{"n_layer": 15, "d_model": 512, "n_head": 8, "n_kv_head": 8, "head_dim": 64, "d_mlp": 1024, "vocab_size": 8192, "activation": "swiglu", "norm": "rmsnorm", "norm_place": "pre", "norm_eps": 1e-05, "positions": "rope", "rope_base": 500000.0, "rope_fraction": 1.0, "qk_norm": false, "attn_scale": 0.125, "bias": "qkv", "tie_embeddings": false, "parallel_block": false, "extras": ["capped logits"], "init": "normal", "init_std_qkv": 0.0182, "init_std_o": 0.0, "init_std_up": 0.0182, "init_std_down": 0.0, "optimizer": "muon_variant", "lr": 0.0082, "lr_mult_qkv": 0.7, "beta1": 0.93, "lr_head": 0.00562, "grad_clip": 2.0, "warmup_steps": 200, "schedule": "cos", "final_lr_fraction": 0.0, "batch_tokens": 65536, "seq_len": 384, "doc_mask": true, "train_tokens": 782200000, "steps": 11936, "dataset": "wikipedia_en"}
MLP neurons of a small language model. Each row is named by its layer, matrix (gate and up: input weights) and neuron, and shows model dimensions 16-111. Each number is 128 + 32 x the weight over its row's rms, rounded and kept within 0 to 255. A neuron's up and down rows have the sign that makes its largest values positive.
A block is one neuron, or neurons of one layer that tend to fire together. Before each block is what it responds to, as a language model described it from the Wikipedia text at the highest values.

Prepositions introducing a purpose or goal after words like intended, aimed, aim, methods, levy: mostly to, at, of, for.
L6.gate258 [101  85 138 107 131 145 133  96 130  95 170 131 115 164 113 161  65 194 178 205  49 167 126  79 113 126 153 119 103  56  79 142 105 109 125 158 131  89 135 155 117 160 122 112  93  75  96 121 163  76 122 155 120 161 148 161  97 212 158 128 139 101 122 144 159 111 128 113 106 120 151  82  87 114 118 186 179 144 134  97 136  76 113  98 120  54 106 135  77  90 162 107  88 105 140 164]
L6.up258 [ 94 109 153 133 115  78 154 175 153 140 145 134 122 138 155 106 160 132 132 131 139 144 100 109 194 137  88 152 110 160 165 155 134 146 103 108 126 109 231 124 131 119 137 114 122 110 118 123 167 179 155 137 101  97 175 135 119 120 134 108  89 167 145  51 146 168 108 174  91 130 116 143 156  67 137 169 128 112  94 115 132  87 159 155 179  90 166  99 123 184 103 101 157 167 130  91]
L6.gate375 [158 121 174 103 145 141 112 124 161 125 115  76 165 116 118 184 117  84 119 186 191 149 142 170 152 140 139  85 101 153 172 182 147 106 169  98 145 117 115 114 153 158 144 167  86 138 133 108 151 155 141 132 105 133  86 121 109 137 126  95 134 172 139 165 168  78 106 183 112 116 126 104 137  87  97 138 190 102 113 132 145 121 140 130 142 106 139 100 114 156 198 125 101 127 123 139]
L6.up375 [110 140 121 120 184 118  68 129  80 118 101 100 156 163 195 115 120 123 180 170 114 125  83 139 143  95 160  86  94 161 133 104  87 148 140 130 179 129 122  89 110 147 144 108 143  91 133 114 118 116 100 110  79 143 124  87 156 160 154 178 114  97 136 110 110 121 144 103 107 157  90 110 131 118  84 126 165 128 117 158 141 187 147  98  95 146 146 158  69  81  78  38 104 122 102 113]

Line breaks right after a paragraph's closing period in Wikipedia articles, before a new paragraph or a ==Career== style heading; also the closing == of such headings.
L6.gate987 [ 93  79 127 128 135 149  54 114  53 130 151 178 140 104  98 162 127 159 120 151 163 165 110 119 115 123 101 110 137 115 160 155 151 134 106  27  86 132 128 104 130  88 143 125 197 121  86 164 113 125 153 105  91 155 137  91 113 122 159 157 108 106 157 205 140 162 127  74  81 116  81 168 150 140 108 150  96 187 142 126 104 100 124 154 233 138 139 146  81  87 136 149  59 109 181 139]
L6.up987 [ 73  91 127  61 170 127 178 163  98 109 200 146  97 122 131 168 151 128  75 104 119 119 125  65  94 127 138 131 177 107 134 119 170 168 126  93  88 118 188 123 181 123 105 160  93 128  94 120  99 120 105  65 128 180 162 147 123 136 112 167 123 133 164 138 141 111  98 162  73 164 106 131 119 180 180  62 115 112 171 197 182 155  99  81 109 106 112 127 100 160 170 128 172  80 115 135]
L6.gate1014 [ 73  80  57 108 108 152 115 115 133 144 142 189 152 166 131  81 128 127 138 110 128 105 149  89 126 156 177 148 159 140 133 143 155 162 194 133 131 159 112 140 150 114 144 159 160 190  82  91 128 181  75 142 139 167  86 128 155  65 108 119 160 105 137 134 139 106 110 114 125  48  86 125 123 126 122 107  89 133 123 157 195 169 158  60 163 181  98  98 113 108 137 175 123 172 145 106]
L6.up1014 [ 71  62 181 152  90 182 131 120  86 127 169 141  97  79  87  77 116 171  93 144  80  99 126 113 124 148 181 137 212 158 123 114 184 139 125  98 101 160 153 115 156  87 130 113 143 127 100 147 140 158 100  81 140 153 181 123 126  89 109 112 137 111 166 165 155 142 153 152  61  36 119 121 111 127 113  72 149 133 147 136 135  78 140 110 148  93 150 127 146 122 203 138 155 107 105 154]

The word "to" right after a noun, especially "the first woman/man/film to" in record-setting claims; also in titles, "X to Y" spans and compounds, plus scattered word pieces and "Ref." headers in tables.
L5.gate108 [145  61 147 143 190 152 149 112  65 134  94 103 137  90 121 131  93 168 131 158 159 156 121 112 105  65 102 153 148  82 167 139 162 134 149 119  91 149  84 121  87 121 123  95 120 185  91 126 109 179 155 135 120  92 105 124  76  62 137 147 121 112  79 140 148 107 129 122 113 113  95 149 105  66  96 144 128 143 146 163 102 123 185 140  88  67 101 192 174 116 134 120 112  76 140 131]
L5.up108 [134 196 101 165 108  61 116 148 171 158 118 104  80 158 110  85  98  73  96 101  95 159 122 165 127 170 117  86 118 116 116 197 125  90 122 150 180 111 109 148 101 106 111 125  81 139 188  78  85 145 135 139 144 114 123  96 130 147  95 101  93  89 129 119 109 166 176 136 155  93 152 138 132 114 134 140 126 171 126 102 126 125 190 169 107  98 112 117 110 147  81  96 143 135 139 102]
L5.gate302 [122 113 101  91 140 116 153 112  77  81 155  90  90 136 134  93 148 145  90 106 178 113 142 165 140  82 148 108 132 129  91 136 133 188 117 124 125 129 137  67  97 113 129 143 139 124 115 130 199  82 106 150 164 149 103  78 131 134 116 165 136 145 173 153 164 128 136 107  89  63 103  93 168  91 112 126  84 130 150  72 131 188  92 147 143 118  86 104 105 114  79 120 121 154 147 122]
L5.up302 [124 107 110 132 142 142 171 169 128  83  94 141 115 195 119 107 255 135 176 155 222 127 161 123 165 137 157 146 167 179 120 129 100 192  98  94 125 133 120  97  95 157 104 243 139  94 116 159 132  76 101 134 175 179 106 172  70 170 125 150 103 154 143 138 189  83  96  90  91 140 155 106 155  95 170 135  93 137  96 140 109 169 127 140 118 128 139 127 124 119 130  96 167 146 147  96]
L5.gate376 [100 150 129 199 130 149 142 151  72  75 122  81 162 156 124 114 148 153  66 149 189 107  84 115 121 130 102 120 113 135 133 129 115 117 145 122 101 120  76 139 108 141 105 103 151 124 145 142 136 117 123 117 114 122 153 100 121 121 123 145 126  99 103 118 175 171 127 173  74  72 120 117  70 160 174 128 141 152  65 127  82 122 136 107 149  71 228  66 123 124 130 131 110 188 123  70]
L5.up376 [ 84 134 116 174 138  63 179  89 114 147 128  92 118 127 163 188  99 160 162  82  99 101  80  77 137 134 169 134 123 174 152 100  61 164  86 106 164 164 165 131  91  82 132 107 129  82 217 120 138 163  99 129 176 153 145 130  93 130 125  80 172  92 132 132 170 110 140 129 137  97 166 137  66 150  97  92 127  99 160 121 124 130 152 129  82 121 192 179 103 141 125 137  63 135 113 123]
L5.gate478 [ 83  60 114 146  97 107 122  73 139  98  51  98 109 134 127 149 222 116 147 134 129 122  76 125  91 146 107 100 126 138 167 121 116 131 113 112 105 143 151  83  97  66 108 144  81 194 161 195 121 106 111 103 210  70 148 140  95 141 148 152  72 136  59 124 132 136 161 163 102 111 148  99 103 140 125 166 125 102 126 133 149 116 118  79 149  93 178 138 121 181  73  87 141 142 157 113]
L5.up478 [136 114 163 162 136 199 129 139 144 129 127 168 102 125 134 154 103 113 152  72  93 210 146 119 126 133 106 116 146 127 129 154 130 196 104 127 182  75 119 112 108 138 104 165 115 183 179 145 161 163 145  84  95  98 146  90 126 108  84 128  95  77  85 115 126 121 128 200 132 154 173 146  95 134 136 174 122 163  87 125 121 105  97  99 125 130  98 144 101 101 170 183  75  76 148  79]
L5.gate778 [136  99 192 117 104 114 183 109  47 183 121 110 140 159  75 131 137 133 191 118 128  81 111 208 164 141 110 130  94 152 117 127 118 148  85 151 102 101 134 127 132 200 134 105 131 203 143  72 112  70 160 136  98 148 114 182 119 128  35 143 128 105  85 211  79 131 145 137  97 139 193 151 155 125  94  79 132  66 147 123 116 176 161  81 120 147 128 153 187 103 117 118  69 104  91 105]
L5.up778 [132 134 150 160 205 136 103 153 140 189 141 135 117 137 124  97 105 189 136  95 119  82 109 101 163 117 117 121 153 174 190 146 172 124 104 125 137 185 113 104 107 125 100  62 133 133 170 115 151 104  75 108 139 113 182 136 161 178 118 126 142 152 116 102 191 145 102 108 187  85 124 148 105  75 183 191 137 205 104 133  83 150 191 170 132 167 134 129 135 109 147 139  72 169 137 149]
L5.gate875 [ 89 152 153 131 124 104 143 100 126 108  83 137  76 174 142  88 150 131 163 201 176 100 133  80 128  58 109 162 105 182 148 135  90 149 126 127 151 133  96 132 110 141 116 220 172  89 116 132 163 106 182 139  76 156 118 106 123 156 147  68 117 111 166 127 135 129 143  88 127  71  86  54 180 116 174 173 115 121 133 127 178 152 136 102  85 142 179 149 153 121 124  91 160 104 116 114]
L5.up875 [104 149 176  61 142 184 159 122 163  56 166 126  59 134  88 106 127 122 139 180 178 147 130 122 147  67 111 186 108  81 126 171 121 135 150  77 120 141 132 130 114 180 162 144  96  86 166  61 124 133 159 203 135 116 143 104 111  99 152  88 113  86  93 167 200 128 159 136 117 131 172 128  86  92 124 131 109  94 142 107  79  86 133 128 117 133 189  81 163 136 166  93 129 125 168 110]
L5.gate927 [128  25 205 153 106 103 130 144 117 125 178 102 161  66  94  96 201 141 100 156  89  71 156 147 162  69 123  95  79  93 133 133  89 153  81 157 105 168 112 127 113 146 154 155 109 150 152  95 121 129 150 158 118 139 121 128  51 153  81 159 142 125 174 164 121 109 132 193 118 142  97 210  85 104  70 163 127  82 118 141 142 125  85 201 186  73 200 139 143 106 104 148 122 157  99 132]
L5.up927 [115 102 163 141 126 110 134 146  63  98 196 133 152 107  94 154  97  76 144 159 184  78 137 151 151  76 119 146 101 117 134 196 123 136 130 130 153 126  91 145 172 133 122 105 100 140 146 165 154 130  98 194  98 123 169 133 106 128 119 164 115 148 132  77 158 132 137 157 113 134 111  77 124 141 182  71  96  85 115 167 125  92 165 127 169 125  97 167 103  64 149  87 107 143 136 131]
L5.gate929 [130 111 140 130 102  83 146 144  88 131 117 103  85 124 148 181 197 196  96 195 151  89 137  99 104 111 116 155 110 166 153 139 112 127  83 124 154 148 130  82 140 116 155 136 128 145 164 145  91 102 106 111 146 161 130 117  57 137  95 139 103 153 136 152 139  97 107 107  48 156 176 136 158  86 169 126 108 152 103  76 135 141 163  84 140 109 141 182 148  70 117 112 136  97 104 138]
L5.up929 [ 74 147 127 102 203 101 176 166 130 166 149 116 207 159 122 138 101 156 132 102 177 139 173 183 102  90 140 169 179 124 137 128 131 143 132  96 104 147 174  46 114 142 154 178 108  92 142 131  61  95 126 125 124 152 113 131 165 190 143 161 144  99 113 118 170  95  76  76 119 110 133  76 100 146 121 100  99 215 146 114  36 145 149 155 187  79  99 147 114  74 112 150  85  79 139 130]

Line-break tokens right after a sentence-final period that closes a paragraph, before a blank line or a new section heading.
L4.gate162 [ 86 149 126 138  96 126 148 144 126 100 169  64  90 160 129  90 139 138 137 156 148 137  98 105 103 157  80 104 208 101 149  75 145  95 124 127 132 170 130 141 127 127  44 139 143 159 111 113  84 180 146  96 130 158 132 162 169 152 167 102 141  84 110 129 138 108 150 126  94 123 113 148 111  93  72 135 128 110 127  69 124 120 155 153 175 164 137 143 170  81 160 158 131 146  81 167]
L4.up162 [113 116 121 117 102 128 157 148 171 137 167 158 136 163  92 123 172 123 155 133 120 120  76 127 129 126 124 135 148  92 128 140 124  99  89 128  85 115 104 118 158 145  55 103 160 143 171 140  73 204 134 107 118 142 125  98 115 113 179  89 127 142 102 184 185 112 142 151  63  74 136  81 120 130 131 131 123 109  96 166 148 119 108 141 128 171 129 150  63  96 120 155  97 120 157 172]
L4.gate531 [ 97 115 135 174  95 161 122 164  92 127 136 124 125 113 148 138 157 209 185  76  98 111 131 179 141 152  90 113 109 104 177 161 128 168  91 147 218 129 119 127 152 144 104  97 148 115 158 104  85 212  92 134  89 166  60 105 131 100 217 149 137 155 110 214 101 101 116 185 112 129 125 126 118 145 132 117 156 125 113 147 114 129 115 117 122 174 116 126  94 132 128 150 135 194 109 128]
L4.up531 [ 84 109 112 120  52  71 123  98  92 130 118 143 164 123 152 123 150 224 153 138 124 140 156 189 111  98  84  83 181 126 141 118 118 102 119 122 182 140  92 186 144 104 139  91 136  96 161  75 151 170 136 152 104 165  78  64 127  42 181  96 115 127 101 111 151 122 158 168 102 146 132 103 178  94 103 176 122 104 122  95  77 146 148 161 133 156 140 147  96 141 133 160 112 130 121 126]
L4.gate627 [116 152 116  55 130 174 141 127 173  78 113 213  96 102 157 131 144 106 165 164 103  60  80  58 115 160 112 152 138 137 152  89 134 156  65 161  75 137  96 115 145 126 107 111 136 117 119 149 110 113 123 137  92  90 140  73 153 150 162 134 118 100 105 136 157 139 102  84  47 150 137 170 184 186 134 111  92 158 112  84 127 126 100 145 138 135 170 144 155 151  73 111 135 144 118 131]
L4.up627 [ 96 138 149 105 120 165 120 107 169 112 183 101 176 145  83 147 111 131 158 116  77 143 107 117 148 124 125 120 120 159 161 102 147 118 180 179  77 130 163 118 112  82 173 145 123 106 122 117 122 110  99 140  91 113 158 117  66  71 173 135 137 173 110 107 130 121 157 121 138 132 150 139  96 116 101 110 136 149 128 115 104 114 183 124 131 114 154  88 130 112  94 108 149 173 167 139]
L4.gate640 [ 96  80 106  87 173 125 135 136 131 140 160 125 151  76  93 108 148 120 201 125 136  96 103 109 105 108 142 170 128 116 100  94 168 114  94 112 154 133  76 138 107 108 172 177 148 180 147 153 102 113 123 128 168 168 152 162 144 176 111 143 153 156 125 128 181 135 123  70 100 142 141 125 147 132 107 144 111  92 153 100  62  82 102 177 111 162 193 119 157 115 189 154 152 110 135 152]
L4.up640 [118 167 105 105 120 152 136 126 133 118 113 122 156  70 132 116 193 114 120 102 172 120 119  93 133 129 121  54 154 170 106 122 130 179  90 145 118  98 120 149 168 130 163 163  77 146  99 120 105 175  92  95  95 131  66 193 219 114 163 152 101 151 153 128 115 127 181 100 171 157 121 139  94 144  82  64 141 113 109 107 166 159 126 130 138 168 134 112  73 188 135 148 104 170 177 187]

Line break right after a paragraph's closing period in Wikipedia articles, before a new paragraph or ==Section== heading; weaker on table pipes and list dashes.
L5.gate13 [120 117 187 143 129 194 133 106 141 145 173 174  77 120 121  91 135 178 103 119 150 115 160 130  87 113 239 129 150 174 127 151 170 148 123  89 126 124 178 138 159  93 117 139 135 164 119 112  77 154  75 138 116  99 153 127  72 117 129 159 181 116 112 118 161 171 151 138 144 131 109 147 108  88 182 135 193  96 160 149 133 128 117  99 142  45 133 150 141  79 204 135 181 126 125 158]
L5.up13 [ 77  77 108 154 118 176  77  53 115 117 129 207  63 115 153  99  63 150 104 192 100 142 114 126 133 159 158  87  98 171 143 111 188 137 114 113 110 143 116 132 121 173 139 133 140 154 118  78 102 132  98  98 108 128  85  92 103  84 143 145 163  95  84 118 135 126 121  83 140 124  93  79 162 137 190  97 119  80 141 181 114 151  98 131 171 111 156 153 132 136 141 122 124 112 135  90]
L5.gate16 [145 126 151 173 134 166 155 124 174 165 203 124 104 151  95  97 166 160  89 176 186 100  69 183 123  86 113 141 133 122 124 142 135  84  84 108 141 148 153 137 130 147 165  90  65 135 117  38 145 123 101  98 140 170  67  77 136 179 132 138 173  72 114 123  49 190 111  71  99 115 155 130 121 176 152 154 105  78 153 132 117 181 159 179 107  97 162 171 120 133 167 177  73  87 144 169]
L5.up16 [104  97 164 129 143 136 139  99 135 188 164  76 101  80 157  72 140 217 111 148 132 108  83  89 124 117 176  53 161 122 190 197 131 152 113 177 138  70  75 139 161 139 183  98  84  63  85  60 152 141 171 171 128 199  98 147 109 132  85  85 160 126 137 185 179 212 102  80 106 143 177 113 137 160 176  69 113 140 106 141 104 147  99  90 127 118 108 111 122 166 125  84 167  92 125 117]
L5.gate33 [131 163 162 129 109 138 135 110 104 152 162 186 119 159 108  97 108 153  85 129 147 176 100 151 143 116 192 161 136 115 120  98 126 115 131  88 153 104 105 172 130 141  89 163 186 139 164 145  91 180  51 109 140 150 161 118 120 127 111 127 203 101 116 138 174 189 140 167 111 109 116 167 162 119 131  97 105  95 153  92 128 119 107  86 199 129 149 137 116 107 227 182 132 117 144 106]
L5.up33 [ 63  87 137 154 126 188 170  86 132 145 159 101 107 168 188 112 127 121 118  82  94  98 155 146 115 134 138 155 155 173 152 154 141 132 117 153 167 131  85  99 201  88 119 137 110 150 127 169 106 138  88 142  94 115 101 111 141 114 119  71 156 129 129 114 205 100 170  90 147 107 134 106  89  82 126 121 167 118 116 150 153 112  83 132 132 187 118 103 143  76 195 151 104 127  73 137]
L5.gate269 [146 156 172 108 141 113 136 121 131  94 110 134 116 135 113 155 180 122  88 152 145  42 111 146 112 129 145 135  88  74 143 112 128 179 160 116  75 142  86 104 144  53 148 106 105 139  77 119 101 122 144 121 175 196 108 113  97 183  97 164 196  92 135 204 106 118 115 181  41 104  88 160 142 130 113 114 126  99 127 147 159 122 118  82 100 103  63 111 173 155 104 157 140 108  79 120]
L5.up269 [121  70 136 146 164 111 109  97 141 139 139 100 173 143 109  66 141 130  63 169 133  92  86  84  98 124 138 164 168 178 119 133 106 147  96 170 149 103  57 167 148 157 112 128  80 183 140  70 177 128 131 118 119 125 144 106 150 112 149 139 124 139  54 145 128  71  81 118 100 148 133  80 104  91 144 184 128 125 128 157 108 162  59 185 122 142 152 118  85  94 163 100 158 160 136 143]
L5.gate385 [108  84 124 142 122 117 119 138  86 128 175 152 115  73 127 111  61 107 160 130 137 148 119 119 104 146 132 132 130 113 134 155 198 139 163 118 173 144 147 140 146  77 130 174 112 174 148 107 126 160 136  71  76 122 132 128  45  94 154 133 173 114  89 145 108 146 165 116 121 114 109 102 130 154 122  96 134 126 157 137 134  89 109 103 137 127 136 154 138 144 170 138 110  71 126 115]
L5.up385 [ 85  90 146 191 185 115 120 115 136 130 129 150 139 136 179  81 158 104  96 176 133 149 124 112 121 122 189 123 125 237 127 105 131 124 116  66 102  61 126 151 156 131  86 215 136 134 109 136 135 160 132 148 138 127 115 121 138 173  91 124 163 114 138 144 116 158 185 158 150  97 122 127  86 128 103 122 106 142  82 182  81 128  76 105 176 139 204 128 152 119 171 130  93 142 107  95]
L5.gate552 [ 84 187 154 104 102 137 183 128 125 147 170 139 136 145 129 105  92 145 120 159  99 167 137 102  76 164 138 113 157 124 179 165  86 124  87 172 124 208 155 138 129 137 119 184 141 114 162  98 105 137 166 109 145 150 160 168  83 117 127 131 137 148 105 146  28 121 133 126 136  68 110  78  72 137  99 167  83 147 163 132 153 125 113 143 174  52  95 127 158  84 161 101  65 164 133  41]
L5.up552 [128 103 143 159 168 180 156  90 176 133 175 135 101 124 123 110 169 100 121  83 102  98 120  71 104 127 127 162  88 134  63 100 158 109 153 120 102 146 130 153  85 106 108 180 176 128 179 139  84 108 101  86  84 132 167  99  65 130 111 119 161 124 104 184 106 121 123 192  94 148 155 134 103 108 147 109 154 152 107 101 171 111 146 116  96 143 184 143 126 132 141 129  86 137 126 128]
L5.gate690 [117 127 175 105 138 155 148 123 171 127 181  98 143 160 109 143 144 133 132 174 113 131 130 163 139  92 164 159 161 164 127 114 138 114 109 125 132 132  96 168 141 126  86 140 104 119  66 160 124 163 114 144 129  86 135 126 141 105 102  80 213 124 107 103 107 177 162  92 190  95 197 114 133 106 101  84 138 104 116 158 105 205 137 169 172 100 127 151 162 110 148 128 155 126 132 127]
L5.up690 [112  99 147 115  70 130  90 151  63 116 160 173 100 149  99 146  98 151 144 113 125  77 118  97  96 127 199  87 148 160 149 142 124 190 123 108 124  92 110 144 102  87 159 115 167 195  97  86  94 160 102  89 165 183  72 121 129  83 144  96 160  85  92 131 184  84 176 114  80  99 150 136  97  95 133 116 139 125 141 173 139  77 111 130  74 159 125 116 141  90 109 118 135 154 150 189]
L5.gate769 [136 134  80 100 147 113 100 142 110 121  98 128 104 101  97  69 128 102 173  78 122 119 109 106  98 122 100 179 116 148  96  79 154 101 174 148 154 110 103 187 168 105  55 141 135  73 183 111  93 116 139 118 151  94 110 136 177 128 117 163  98 193  97  90 134 119 164 165 109 128 158 127 205 152 115 136 123 124 167 151  58  73 162 175 155 190 108 107 112 102 142 158 139 158 144 133]
L5.up769 [111 186 117 138 160 139  87 112 175 119 105  58 125  96 123 165 141 108 132 137  93  84  87 123  85  74 122 142 174 126  86  96  88 128 173 130 155 139  94  98 110 119 125 164 127 150 199 112 129 197 176 118 103  85  61 137 131 122 151 149 127 137 132 111 112 108 136 137 191  87 123 141 128 147 151 145  36 110 111 139  96  80 100  92 140 114  74 157  99 128 133 126  94 239 136 116]

The word "to" introducing an infinitive after passive report or purpose verbs (was said to, intended to, noted to), plus some after modals.
L4.gate434 [ 84  64 162 255  84 104 123  92 146 143 128 175 140 138 103 135 181 110 159 127 120 110  54 108 145  78 116 169 119 147  77 111  97 121 173 131 143 126 137 153 144 194 139 177 157 153  74 137  96 127 154 142 110 136 127  87  66 148 160 159 134 117 109 113 121 113 175  70 113  97  99 133 163 146 116 124 149 108 108 129 123 188 110 117  83  96 177 122 128 135  96 142  71  89 117 107]
L4.up434 [111 130 131 126 168 115 136 132  88  89 121 153 146 148 123 127 113 105 111 132 104 105  42 137 153  74 183 203 136 127 156 157 131 135 146 105 152 161  98 127  85 182 170 137  92 181 128 169 121 120 111 174 132 121 123  98  94 100  90  73  94  98 151 140 103  98 177 146 146 143 116  89 169  77 146 146 147 106 144 151 103  97 130 119  93  89 143 171 148 113 179 124  94 164  83 238]
L4.gate633 [123 132 145 151  95  98 144 175  89 116  94 113 135 108 152  83 113 135 181 174 149 102  62 104 127  79 130 133  84  85 121  80  74 143 126 115 179 123 127 114 105 158 108 154 125 104 135 121 106 174 118 150 146 172 122 111  68 126 139 134 111 118 125 136 168 112 157 101 148 166  58 154  94 170 126  85 145  58 190 172 114 163  89 120  71 113 118 132 149 116 138 105 118 154 104  94]
L4.up633 [137 100 131 113 165 140 126 159 147 110 125 192 125 143 117 158  99 165 147 149 255  95 121 142  80 111 171 182 109  91 129 123  93 124  90  45 103 121 151 112 159 115 135 123 102 111 101 152 119 114  92 157 190 105  98 189 142  98 111 163 170 115 117 130 131 169 108  62 109 125 134  78 206 127 129 154 120 132 103  90  92 108 151  96  70 114 115 155 143 127 151 151  98 177 171  64]
L4.gate801 [121 140 157 131 160 142 129 135 144  89  79 129  86 176 104 142 143 111 123 134 156 129 165 155  74  32 129 110 174 125 124  96 130 197 127 100 118 129 158  75  80 144  72  85 133 189 126 109 155 132  80 140 120 102 128  99 151 127 101 129  49 113 101 136 106 122 132 168 144 102 106 122 189 160 116 146 134 194 101  88 132  74 109  84  92 136  83 109 159  54 185 132 150 130 113 115]
L4.up801 [ 93 111 190  85 160 142 123 128 116  58 169  86 107 111  78 164  91 157  96  97 180 131 163 144 105  54 203 161  99  87 151 149 143 169 128 141 100 183 101 159  54 160  98 152 102  99 131 180 177 122 119 182  98 182  86 161 138 147 129 149 122 101 111 136  99 123 159 137 121 140 132 124 160 160 122  82 120 171 162 124  38 166 121 119 126  98  99 148 143 125 176 128 102 114 115  87]
L4.gate945 [150 111 105 156  89 125  92  88 129 124 156  98  79 142  96 120 130 154 102 107 129 160  85  76 152  53 154 128 156 121 141 109 106 122 101  68 173 126 161  82 134 132 136 118 132  87 132 148 131 143 113 118 153 187 124 141 157 117 116  99 155  58  96 213 141 127 159 104 155 132 113  90 127 102 164 200 126 143 164 171 135 111  85 147 133 181  67 122 144 177 133 105 179  93 125 105]
L4.up945 [ 67 156 143 141 157  82 170 143 100  84 167 146 142 150  56  92 172 132  86 128 138 134  82 135 140  88 143 135 174 190  82  71 110  63 101 114 164 133 131 159 118 149 107  73 109 110  70 124 136  75 159 160  92 121 167 114 134  87 137 107 190 113  77 132 107 115  99  88 138  61 164 128  93  81 135 180  93 112 137 107 149 162 171 108  98  68 124 120 128 112 128 135 219  83 113 104]